config.yaml
num_hidden_layers: 12
num_key_value_heads: 1
head_dim: 64
intermediate_size: 576
qk_norm: false
bias: "none"
parallel_block: true
lr_mult_o: 3.0
lr_head: 0.00372
max_grad_norm: 1.0
schedule: "wsd"
decay_fraction: 0.73
decay_shape: "sqrt"
MLP neurons of a small language model. Each row is named by its layer, matrix (gate and up: input weights; down: output weights) and neuron, and shows model dimensions 64-191. Each number is 500 + 50 x the weight over its row's rms, rounded and kept within 0 to 999. Numbers have three digits each. A neuron's up and down rows have the sign that makes its largest values positive.
After each neuron's rows, "fires in" lists the words (lower case) most often at its 100 highest values on Wikipedia text that the model never trained on; "fires on" lists the tokens most often at its 100 highest values on Wikipedia text that the model never trained on.

L7.gate360:533454497575540570541465509481548436528553413489477528555539566401592473471394473448603592595448561465458537472532523535531504507502472545409498546445475496441607453569423463508478558579526532531443515448595473569580464526392601420550546468472456507420551455567512441510425438443503433449521517497536492436469541544524572475455470525535505570446523466511453489569545436394510506469486
L7.up360:525537477501564559519555502437504515444495543510502479481496596400468508497568528556531468587526523508466483560451495482469542510478435438599481525527452617572484545404558504456581409449389488501595431504520530669475543434503555471539508420511456536493555494505584570522420468482502504510522503527546456493542461491418476548566564466446515528483465525525461551431542482505520541477389
L7.down360:457537372513529404494469465540568421566483459521470494530509482496523413530441516504469509552538505411516490489546568532542550447426587488534479490524513437426583443536434452440525516465572438489435465502479484466488566497493583579473452451515483441407512397624493473571487497514429458537492435447469563543468520521465547502508401488489568461529529565479550416523538492439465443484516
fires in: "to", "establishes", "abstract"
fires on: " to", "ing to", "l", "st", "ol"

L5.gate511:395518552364475548555557404490534503479465496476446548434579512547550468475589511447454543541515501419496392485491512482467504454599467486453465473456441461508465493498518476512526513587469481546474537508489420476477577486476501486427512457480593466451455590482486438450387514524528471475424466484427398505513493542552531455425534432441544455550481500421539440588445487454495503526474
L5.up511:585426484582476564439513625560498512478418470563491488535464561517494509473536450521449399552485500459486534439547508602548510485428480540583460485550522614584585531592469473564575466467594440527504434515476591547528409508594482448513491504436494430581405547504531545554549503428520565558571550457562528570504454494464463497478525511489506562477508615544484531537536535496583493448503
L5.down511:426513428522473500540524481568573419498530458560520566429481560485456557562515475543486470416532533412563362503434508491530474448503529516558470408464524505542534471575538447502553563516478475563508487495435519484426474419428542507484461428471558501552485619478574483445443575602474521575605505496440496455470449466534521459503466457442553501537500505515418480494528547381512449524294
fires in: "there", "he", "has", "she"
fires on: " There", " there", ", there", "There", " He has", " she"

L5.gate250:506515534472495452513404465475512547543522558476577635443518505483514551553564507538553468587403427467464468479555504571525461464514448484505474510471478487481436531474395498409567592434538477462437438562503495548508422513498545506533549511473638558489568512432570552464468514480440519480502517424501654504524499442465481615412560521465533432504473456473478628522486451445489424619479
L5.up250:456462577594520532514488514492485516475528545492506523391564471481517507539463465491566399435464513414452402535490494583532600526518446440586521466468498541396497561487496466442540533485475401447445483441554506481458545445441543504489588520435432459464496527498449509530484554506470528436533482528464573446563485508494506486487600450569589508474442455510522429529508523515537383512562
L5.down250:551446483486563540433546571455503592505529510508426537525526435477570487414502495517477542481478508507448521458440576457498515445493524449450418548585550507554562436502568567558472550431491600451501485467537456458503424468548518445513440538455559489551581540564505484412457520568489504553572486512452492538488473512517551496491413553406434447498514402495436484464525429447419584389494
fires in: "and", "where", "a"
fires on: " and", ", and", ", where"

L7.gate366:428505501537442577477505509408507587480470459526471529465439435576526591522497479520552479471579453553564437460584517490482511461574497553460488463559441493503517387486530426574502447545525358441456497475506443505452409535523393534487432523452526493404587551414517459531537512518487430557542450524509581446510513531462539482452473543477496469424498529518495505490552436462580443455486
L7.up366:389579524532448451526530520566563475385468542490432473510506416510526487547525534613499501544537477520447570510644495461480530496590508425552495465455440530554532473498472563608507494515496501492434507498489474511501471505482523516492497527468361508491505544526509493474507532528518493512462433541492402570418569529520494448517527501431350483507522539516489551552522420450486525453423
L7.down366:581501476440526487513408514465451491491505514516616498514555527537482502436467486464542555495447522454410447506354458390478494518423515565433555535489484433456512573492552485449526455425557550570519445542478456542563464421508552550569589495442575527503476423465516554478563430506459494493477619538436402499489482476480561567509512532501480424531451479475502559420508552584455536450413
fires in: "of", "the", "for"
fires on: " of", " of M", " of the", " of B", " for"

L7.gate553:482368465559491549494515495547459580531487449545611565535487479523563484528507551582485581495497468560483565426525501458579450430519561541552491515500485419537409524574479543528530529499462475472450589539535396498496532508566505444553500421497486585620457518466477442549497469456443484539542431422559564482529518517568439489487580521484506503487514480533445553525439568501422518609444
L7.up553:453446467464418484439468471505524518559408507514561456570490469513624425517501535422424626494461441482528616488572475454558423410485500537466500528550568458467572435519424506515528544481427432469334502576551450462544480532552493495630470461528472586488534466550526477574535462407393373465488486517491486493495486474452490500442504509481420531584512529591502486444520519473502525516551
L7.down553:555532456516486502451522563413485470505605404548445400488475513566620542522526500505441503444590493489464472554471499556532394563534468437448560506512544556462536476436488520440484503475464559483531480481539510381516598571460557504516547527565513409456560503541536488541432512469498415528557523549533502583457510548527483456522450501459518478529443545506527529486553523482492550468473
fires in: "as", "a", "the", "an", "and"
fires on: " as", " with", " on", " of a", " by an"

L2.gate64:446510489496559460579478449565420455509485445511446600564465499583503490398566603480524574459610527441469514495503473475549487470584486533469465483452418503548527545497632510517507523588489542443480560446457465437506415552577522582484547486552477512587567469502591466466439557512554495572449553458536508479426511447491590474537403546473570543495467517426573403526474553484445545445447
L2.up64:489502562424509432523520418614461433514491444428503595573491515551550528482546561433444523443606516463450589505476520461484443456499489515441424554552394489539515495517595508488503509488484562526511534425443465532493450589579544567498497550509485479520499486450618418458480533521536548505448598496533469452507488469543562450595520485465511523406435518496593493530539590514584580519542
L2.down64:452475573423478503545512394531463444474508525445496523640477538551553523540529542426469530460582531401436522478456448481532409470446471507482471552493400517518514442506619463500488471512513528553508511442465436542509442547546507523467534584474490509492478522438649420406499517521526564552461623502513481490487502470510550462614560506505436486463419460499565484563572583514589533522574
fires in: "they", "can", "would", "may", "could", "might"
fires on: " can", " would", " they", " may", " could"

L5.gate212:546514519494570538595466434434477485469436458583442488510493520581571555549513569495470596419513501502531555591620555501443445399400475483488540451551465512572561464470481538481503517453485555511516513483389429461508449546508433453577472569535444573474495474449465495541491450620579454523506468491595482528529452562491482489575500539599484492413479544508492600563533519426474482547550
L5.up212:500476531505480551598512463498451553472464473600527538474486503626535497506414556424507528555437526498519459492488475490542557478461607570519369432532522450455418479483550434553492454465525519461476589541511448444466575471526477446506457537427508572533434426395459530572488470484600437494437415524310489544529410495512458478546528535504463439551499512448502491538481458390526513504506
L5.down212:550544415458510520525497516460475624465440489510562490498493380525471626534492512524569437498495504500466535530510536433524541528520482490497539510598421481492602500451544449563557547450503466510463356529483519445497505548472533503549504512453591433494415564534537527462559370573503496501417515513513465454401545492562504542496570518485555497458448498541481473503449516519449649462417
fires in: "s", "of", "its", "for", "performance"
fires on: "'s", " of", " its", " Performance"

L2.gate561:538454467350529522418530526489444447562518404478474551488478477451533465508440466529443476614604517553512553525587430480554536500452519601553452468542489605505504476546494452459520491462492531510505575540535466507461519494484427514489501534473525546564441553509514514464428500533570567558568512443461458489479510500533560462538478487459597462485472464525436465499511379550548436453532
L2.up561:450464456401467477487522483446435464576469489536486564520581448483521495532506505587434455569572524571537591463586458486572465493442480483532474545486507556499505541593536428492510489467465586492451498549497524466474499528472417540431522568502530542575533520480477482488422491552515536500476490501463487383457445516497511485522511436472654477438475542459436504474549427511453447503550
L2.down561:411414442380496533477496519458389485556509508511520564497515481483470468450509515549408442585593555528506564460574375486518499556487521492516500529481544546497504509569545478464503470440490627533438540599481524472507447523429518496529548530501554477534462541499511489511335448549520548565531474505475493425449508514563535496490548389508663508519440523445416465502549450477523493507482
fires in: "there", "history", "since"
fires on: " there", " There", ", there", "There", "== History ==", " Since"

L7.gate85:482391500469385498437508504495464501443479458484535533503367513475594519502561432531514466471461536543449446577575595483368433499506580519470495492507445499571505435446500499465532417543477491507416551468529514542616489489512431492556473424459482468501552536557490516489531458533518473379440522470474551485490475521502583545504520544548500540420458521509469599442452466499581548537494
L7.up85:648426551445426526539466470500418583419498541554486599510512533385478560550559525485491611440529572448520576573493426464400459452499480577428477534470504562523471433406480453488510521465385514488542434480471561600519568563532429521533509439477459528524486437443527599469559601442481475520553531544501534520534562522520511611566456619533450549446466516504393491315533517446533515528476
L7.down85:505460499451451557490546503478599492499527467527488515483477531444530427461459415474490479509400414594429495574447441550311531491432559492505467434481478593547538512542467512472462507575447460559493542551512496456534381543504451502522531367546498456528514449553486496550510479588523511343374440466437573541530444534546459561582527565535524479537568538502444591477481450585582515447525
fires in: "to"
fires on: " to", "one", "s", "ing to"

L8.gate301:499518435511499465506425493597529464570428388530500445538562531543618468516559537489533576560340619495486437458567386470551473550479524547507498466599444472480547449524484479488523528527506466449422526628475518425468498492512480504546527405454542498398488424535614551524529466521469498494415481440488486498459494448443608507489483554501389521509489473507455491486468504429519478494429
L8.up301:519559518430480550548489471567492549545572404433455528497535517412568536456477534477486579490502491533472456495439533442460541503584501475494513453487507508513480460492504485492474553417537547478535554515420480620513463554509536453427599452488565532526465588381576444539587488487500534439507494487440534510545507415375530548419516579441514542585457483548409568489530621520525504457484
L8.down301:414509542476436502453387475437465484516450492492531367556522486473494478505608509525493556599491559583496508489524549551465463443440543488515485512499521557533624521399481490590556438533540463492507440545482431454449518519571513538530411373425465504555517482598480547505522461509401548523479550463523430493448512578553513552466555550558520508593452482464666486511445479507491462458529
fires in: "for", "by", "at", "with", "after", "to"
fires on: " by", " for", ", for", " after", ", at", ", with"

L2.gate549:403478470509527522536494512596583468466477492459578458521509526554528575476538441419541502469562582480518510565502498499444522598530469395509447387413533596467458521557483523450514499508550522571544578509459432509505428475524536496486498469518581540518490489464471472493409485537536455469400529446596527396461506472421481506518589572458410519496476515447536439489461539386527567557465
L2.up549:488553544510501532614586566425441419534522538491564537596439508538504512552573579533437473480524547550531513479459478495506425474614565520562498478478478560500473532564517496599478535461352512550543488565482460472494595632558505549474430562485604540629548488500504433550590426436532441414423569529370496488521472498527516453441526521626471510495548515409506461503494515536552537611514
L2.down549:434458581500505585529481512477506514459495500476534527574492574569605628477476474425521518507508562543557479568527484471461503523544407355526476443437565564593441564627488485523489469536471530581531585523388408537528522462553508496425483526521540507504507503484564462472410391538504394405399548529555512436433423477457452521499572555544448571565600459529567430498480550454539537533540
fires in: "would", "can", "will", "may", "should"
fires on: " would", " can", " will", " may", " should"

L7.gate258:494453460460480563417444509520460475568420476681466445551387456542518556476486494584492520474486470443453546440538476566475521589492548452498477598552533491470501460459541477508531571502522507424531520411495463493486636506505418480642516530461581434614518472528534557437470546552495475501509438636545529451499446531468458478444531450443510490535576499471452456556464426530468445483457
L7.up258:539514458585455548572530557491562437404444409536527527465506468572550467403570575582510505517494499476425460466561514495553551510579394549501457541497560537633438545488567482649443464461471585399536435477360550567499520476456464545599520432432565510436572567557555408437519445477510475500463461498485462509519501491435574452458513442529459528543480591468492498493479530480483528515496
L7.down258:430560512455464510510533471497494462503462507551638482570614491498537500492510406432496570379526536565529518554501580506435510467578509499482459436532542523517440444527558511502544488592478391494524469455471461522520432494487482471434500483494447409467510464474503498451452507434515460510514543568517522403462626578465471600543562546511439524336480473522575464517539522425461540460455
fires in: "with", "for", "the", "guitar", "at", "and"
fires on: " with", " for", " with the", "itar", " at", " and"

L6.gate471:402436559463568509446473567407606484557573544536545516409573477512469458499475567524517444532424465517475516532506529503515531561526472495580466557560510522633442563590395478517460555454444666469465435452474552496506464494454523511499595502470534490598503524475477560447480471488546485546510417509471561415490552504540595526535528490490535497472540503414483485476483523494397383542460
L6.up471:505391473416533556545540530556586528495518512502513482450485455519570516416511533606495464482453451461438540497406497582494441408487518523516542445553513526545499515547448542601574575554557434475440506578502542459476510457514627611595479528518476543574483436578467477562477426477487603469454502420451567539417526462466535495511468540565432586574517523414522424573452565413503504556486
L6.down471:515516524519497561450446457475396475517448469448474485473520522487481542486489589456577439521503412478461523593470561419443415546481527463532612517448538502462519527440574423482472495488446571540508462504483495480516509509468506357429460608514471519445514439503524595591426532507517485554465497469465541552576471415468551588479491549531521421425575483501467562477471499550525598443536
fires in: "and"
fires on: " and", ", and"